From a checkpoint of a small transformer trained on Wikipedia.
Size: width 256, 3 heads of 128, MLP 1024 tanh GELU, vocabulary 4096, 14M parameters.
MLP neurons of a small language model. Each row is named by its layer, matrix (up: input weights; down: output weights) and neuron, and shows model dimensions 112-207. Each number is 200 + 40 x the weight over its row's rms, rounded and kept within 0 to 999.
Before each neuron's rows, "fires in" lists the words (lower case) most often at its 100 highest values on Wikipedia text that the model never trained on.

fires in: "and", "no", "of", "what", "religious", "his"
L5.up588,174,165,234,149,240,185,192,226,180,199,202,196,174,154,119,184,235,192,185,197,199,202,234,223,223,272,245,230,193,206,256,239,125,217,237,204,153,196,207,157,176,179,183,292,198,231,211,206,84,150,249,144,188,166,203,205,214,183,235,158,197,248,159,193,241,165,187,183,196,208,188,160,156,207,232,193,233,156,248,208,267,186,181,152,231,242,289,291,191,202,199,223,208,194,125,170
L5.down588,224,163,270,235,189,165,204,215,221,214,229,191,165,189,193,226,185,231,188,155,205,198,195,206,233,190,209,241,162,229,205,238,177,200,182,183,208,178,213,217,105,124,135,219,194,221,189,154,94,286,155,169,239,280,204,164,200,227,151,160,131,159,149,114,221,251,89,240,179,196,205,158,228,202,237,130,148,208,175,214,189,193,179,255,307,189,236,268,136,178,201,100,197,213,186,207

fires in: "film", "series", "take", "production", "offered"
L4.up728,228,150,236,207,200,194,251,243,203,194,179,249,108,179,185,185,138,224,173,203,214,236,207,208,198,250,248,167,170,157,232,165,191,230,157,159,218,153,168,215,212,155,243,253,242,160,194,203,223,251,114,163,187,169,174,250,190,166,224,190,252,205,202,194,167,256,211,160,263,247,148,199,187,234,235,185,275,145,144,153,141,229,216,176,180,165,220,188,196,132,155,132,206,156,285,145
L4.down728,133,205,195,251,209,169,199,195,169,212,176,234,225,197,157,175,164,201,190,228,187,207,269,143,216,132,197,136,207,166,173,209,213,204,184,264,198,167,222,186,161,195,196,169,197,232,179,208,179,190,194,249,306,189,186,104,245,153,230,214,204,219,266,196,206,260,175,176,219,202,160,162,144,177,199,241,215,198,189,151,163,240,176,183,311,194,163,160,264,179,163,198,252,239,157,197

fires in: "0", "s"
L4.up150,188,250,255,164,191,221,213,197,220,174,205,221,238,200,212,171,276,282,226,140,243,236,175,178,214,291,162,148,137,192,168,171,144,179,146,226,189,146,223,165,250,185,232,187,158,196,232,195,104,188,229,243,161,208,249,233,162,177,264,151,224,148,137,154,229,250,249,254,136,189,168,211,143,279,202,201,207,235,158,196,232,270,201,173,179,217,229,199,214,206,170,177,245,209,199,145
L4.down150,280,248,158,243,220,219,165,294,168,225,158,194,241,191,132,117,176,177,202,159,201,187,179,187,175,182,207,149,155,183,231,197,250,154,176,233,260,167,103,207,212,176,199,197,254,206,159,203,167,206,219,237,158,208,153,181,243,168,160,151,224,220,171,203,193,227,220,237,201,210,178,157,205,255,190,215,176,204,122,107,196,153,226,228,206,236,156,282,139,167,194,184,208,193,174,146

fires in: "of", "hiv", "hydrolagus"
L5.up1003,243,185,130,98,217,176,231,224,167,170,178,177,186,246,200,189,298,217,203,186,229,215,143,178,214,216,215,274,263,233,176,186,124,180,219,240,138,188,222,187,147,193,237,199,231,261,220,113,232,220,241,258,168,230,221,178,175,135,158,213,164,217,210,137,197,190,200,163,205,200,190,196,122,240,143,171,174,165,155,200,141,163,204,209,200,176,199,145,238,201,305,228,229,222,191,204
L5.down1003,192,216,204,183,275,206,251,212,139,307,220,299,139,159,162,145,205,217,205,188,238,178,173,237,241,221,172,147,209,265,296,167,167,200,197,113,174,200,186,171,189,232,225,237,236,223,204,248,203,161,176,144,180,221,235,285,158,193,188,179,238,276,233,144,165,130,156,188,200,240,138,220,244,190,180,186,187,216,240,160,213,190,218,161,171,234,233,229,135,207,233,313,139,152,194,292

fires in: "high", "south", "world", "north", "massachusetts"
L6.up900,186,232,166,247,194,213,249,273,147,174,204,150,201,129,209,184,216,248,143,200,194,192,166,271,185,149,252,185,187,260,258,228,292,271,105,149,189,164,201,197,146,212,96,250,183,272,165,166,155,174,175,173,147,256,206,263,165,259,171,208,177,167,204,135,267,145,196,192,199,214,216,207,92,200,250,244,218,93,238,214,251,202,226,155,175,205,155,167,168,272,275,199,257,197,222,195
L6.down900,263,267,149,131,205,226,200,269,146,235,283,234,169,267,191,130,115,214,151,181,282,228,267,157,225,267,248,256,221,150,220,239,222,260,192,201,221,172,183,211,234,209,178,156,174,208,257,141,197,183,181,230,153,287,229,138,182,273,195,228,208,215,302,218,169,226,173,165,160,213,175,191,235,192,227,230,229,264,195,192,218,173,222,185,123,192,137,155,238,205,205,265,206,116,233,156

fires in: "george", "robert", "william", "david", "richard", "wrocław"
L6.up659,154,316,151,240,227,198,239,243,197,248,217,184,242,127,272,181,262,226,161,208,182,205,252,240,186,220,293,165,172,234,204,166,210,270,212,146,94,221,182,219,193,194,180,217,216,234,204,187,171,188,165,205,182,222,175,238,207,215,196,245,178,99,194,233,255,238,243,278,175,206,195,235,197,193,209,176,195,171,231,126,185,274,200,258,281,228,200,191,207,209,216,206,189,276,145,147
L6.down659,253,209,158,156,144,225,236,190,158,189,220,195,126,229,113,210,199,185,273,152,133,252,114,193,223,186,153,135,217,187,194,200,173,197,191,225,250,186,196,182,208,221,266,247,169,178,204,160,239,244,223,200,212,144,190,180,186,135,234,197,253,256,201,183,135,201,160,175,227,242,196,201,251,162,149,211,218,172,190,204,153,179,212,142,193,199,187,194,153,213,243,215,278,162,204,263

fires in: "of", "two", "film"
L6.up800,183,221,170,186,255,211,212,254,169,173,186,172,195,141,173,202,215,251,214,170,275,173,217,194,217,173,209,269,160,213,179,170,141,128,166,211,141,201,212,170,190,150,176,215,235,221,285,176,236,190,256,138,198,157,227,209,209,196,107,204,131,132,224,205,263,160,197,170,203,182,228,172,146,258,148,227,239,232,155,240,170,219,231,198,190,204,205,175,119,232,171,193,190,137,150,161
L6.down800,183,169,166,157,266,153,288,204,165,235,218,245,181,170,149,214,234,171,247,145,188,89,177,264,141,203,188,159,242,150,182,190,243,274,242,175,174,190,134,231,226,165,266,200,194,229,237,215,175,158,234,197,150,175,251,221,191,187,214,252,170,338,195,175,143,159,163,154,190,239,202,188,201,233,201,162,186,193,246,150,182,173,210,230,207,165,176,268,208,189,233,228,176,194,210,194

fires in: "of", "salvator", "succeeded", "designated", "to", "bellator"
L4.up491,255,226,205,190,164,175,236,228,216,202,212,210,207,218,185,183,157,263,194,241,184,174,200,176,220,158,154,211,185,242,274,192,166,216,174,270,223,224,145,237,139,169,150,210,201,228,239,150,217,196,214,176,196,251,101,185,220,178,203,166,224,138,210,192,181,220,264,225,175,225,171,91,194,182,205,200,211,175,94,271,189,171,249,181,192,257,223,244,228,270,206,209,143,150,225,223
L4.down491,242,245,164,128,185,152,259,174,271,184,216,208,196,151,202,197,210,205,193,228,200,206,226,207,214,165,175,258,173,229,200,162,214,237,182,205,140,257,186,231,213,281,218,229,203,210,172,158,201,224,198,101,224,204,186,151,185,243,148,213,205,155,224,209,189,217,222,295,278,239,227,169,210,134,227,146,197,210,212,167,161,219,272,169,164,164,224,238,213,126,223,114,209,180,268,239

fires in: "22", "on", "his", "of", "the"
L5.up727,208,259,171,144,168,201,274,226,206,237,177,121,233,248,170,242,180,232,166,131,121,187,240,215,170,281,205,174,198,306,218,198,205,188,165,167,117,237,202,186,154,187,184,176,280,204,219,161,225,177,195,215,254,205,161,153,205,227,86,230,186,209,149,195,162,205,192,213,183,216,219,179,172,243,235,191,210,228,155,166,116,244,215,227,227,291,125,237,249,208,258,267,137,239,211,185
L5.down727,175,217,234,184,171,218,220,248,228,196,190,228,210,225,209,281,170,261,182,239,134,187,226,147,166,208,265,139,195,264,226,180,179,196,230,206,223,167,206,250,205,215,265,221,297,183,208,194,159,242,253,226,129,201,208,171,212,203,223,196,184,118,176,196,204,199,190,261,226,193,197,175,291,221,241,118,202,214,164,295,239,166,227,204,160,134,244,171,245,174,173,189,243,139,230,222

fires in: "american", "s", "she", "olympic", "over", "world"
L4.up921,261,177,179,172,188,142,223,245,204,179,205,149,255,248,214,204,226,246,188,253,218,145,182,212,176,219,163,157,216,195,244,241,282,260,227,220,213,114,174,227,189,182,102,222,235,196,281,212,202,211,220,115,173,204,200,212,198,225,177,253,189,165,179,134,219,158,206,184,126,276,165,188,177,251,234,162,251,164,245,156,201,154,252,224,207,236,188,227,240,280,272,167,223,215,263,234
L4.down921,173,200,183,191,217,133,195,160,224,218,226,209,294,241,248,167,159,212,261,232,197,210,206,206,220,182,185,260,185,216,223,243,223,197,175,191,138,172,243,201,189,217,164,199,248,216,152,162,213,184,212,205,225,198,204,182,137,220,193,197,217,85,200,165,198,256,197,209,170,212,157,257,229,223,182,162,215,238,154,147,270,166,200,210,178,230,214,246,231,196,238,180,173,190,227,249

fires in: "of", "de"
L10.up829,219,196,236,216,186,172,151,211,182,158,167,153,180,257,232,196,170,189,198,202,153,168,231,204,203,174,180,221,161,241,173,192,126,214,163,248,223,158,177,262,169,177,193,122,223,175,169,178,144,182,114,210,169,208,211,219,163,168,272,152,146,122,189,161,185,221,213,197,241,141,209,228,182,182,208,194,279,201,193,174,150,213,186,201,168,171,256,272,146,157,173,200,172,167,320,155
L10.down829,231,208,192,192,193,251,243,200,199,234,208,165,212,179,166,193,186,154,211,216,157,260,212,217,311,128,158,195,191,180,268,189,152,226,210,177,188,238,196,164,205,194,151,204,171,207,118,183,179,262,159,174,193,214,213,158,257,198,159,207,241,257,299,241,222,248,146,192,173,313,232,102,201,114,123,214,160,181,264,174,159,222,219,139,195,189,161,210,193,164,188,178,175,209,199,196

fires in: "of", "a", "within", "de"
L5.up728,158,194,226,148,241,119,181,277,135,211,177,132,181,229,181,223,236,251,241,188,239,226,216,205,179,184,211,258,174,193,156,197,190,294,204,223,226,266,222,144,242,179,192,161,192,225,279,183,151,182,219,253,129,183,185,184,213,150,220,243,94,252,195,257,230,199,232,168,212,148,181,153,155,254,187,216,238,158,108,199,214,201,199,275,156,237,218,199,195,180,289,211,177,204,166,222
L5.down728,225,250,173,257,190,243,225,165,122,257,247,232,199,174,171,172,221,147,203,115,193,133,123,243,210,184,228,220,146,256,205,234,161,251,206,199,273,181,136,285,233,192,184,239,206,198,135,268,240,166,162,121,244,130,236,142,175,212,268,161,149,289,169,119,181,225,240,149,199,208,213,245,187,172,158,198,190,199,252,199,167,197,169,156,204,174,210,229,190,231,158,251,250,220,240,212

fires in: "she", "black", "his", "there", "of", "every"
L2.up985,237,213,201,198,239,202,199,243,99,235,148,137,193,248,234,200,264,201,184,219,128,185,187,238,130,307,157,219,286,159,181,206,210,179,162,162,189,173,209,242,191,263,175,205,208,189,229,170,161,224,276,202,189,111,188,192,201,230,190,206,133,293,207,145,182,144,198,209,236,158,187,158,169,175,188,226,289,119,254,120,189,255,262,187,250,272,230,245,209,163,237,254,230,192,212,220
L2.down985,148,171,226,154,154,163,151,219,253,207,122,199,209,170,225,324,207,130,196,171,203,301,195,179,255,186,222,256,185,247,191,207,172,206,284,116,178,205,170,252,174,277,187,224,200,225,198,241,200,210,183,186,206,231,219,156,167,189,174,215,177,222,154,173,157,233,190,168,179,209,214,265,202,223,211,137,148,204,184,268,295,191,195,250,229,172,215,205,186,199,198,161,173,126,211,241

fires in: "an", "back", "south", "background", "north"
L8.up940,238,224,128,259,196,166,243,253,197,181,156,248,216,178,210,157,247,311,196,121,265,114,181,203,200,220,257,166,213,260,215,186,203,179,187,157,190,179,201,196,184,200,163,213,286,177,208,137,229,210,221,144,157,86,245,279,193,177,170,211,157,185,176,213,203,155,225,239,198,104,178,188,222,235,251,244,269,202,122,228,224,212,190,128,225,181,255,204,159,169,183,173,223,200,237,196
L8.down940,247,190,212,202,178,191,223,206,228,166,187,212,196,228,188,244,152,266,162,252,147,236,186,128,221,211,233,257,155,185,266,215,162,256,115,191,192,235,229,145,220,220,219,223,220,202,225,160,243,254,129,266,193,228,227,233,234,137,222,201,239,234,292,226,226,132,239,214,216,145,257,151,202,132,187,178,276,237,249,194,186,221,211,192,279,213,250,132,179,255,202,199,209,204,218,191

fires in: "s", "978", "of", "his", "several", "two"
L4.up1018,202,232,252,139,120,193,212,197,165,232,155,194,237,174,163,212,251,138,218,212,316,142,249,183,141,317,153,195,277,188,168,153,132,143,168,207,186,155,201,166,196,142,206,177,164,243,168,222,167,212,215,127,211,172,211,201,224,209,212,201,189,252,191,170,197,260,192,222,199,236,135,227,210,249,205,187,213,199,186,197,289,200,245,217,186,252,157,263,158,210,180,186,217,188,211,201
L4.down1018,205,211,224,164,180,158,193,196,250,152,153,148,186,212,164,198,210,213,251,241,210,210,206,165,186,239,98,168,180,263,237,176,179,178,217,172,153,194,251,211,241,182,136,168,184,196,113,256,266,246,158,210,202,318,251,226,178,233,161,259,228,204,130,181,208,244,135,224,239,227,221,236,179,179,171,157,172,213,73,230,204,173,242,200,204,240,184,224,168,171,236,104,123,200,200,209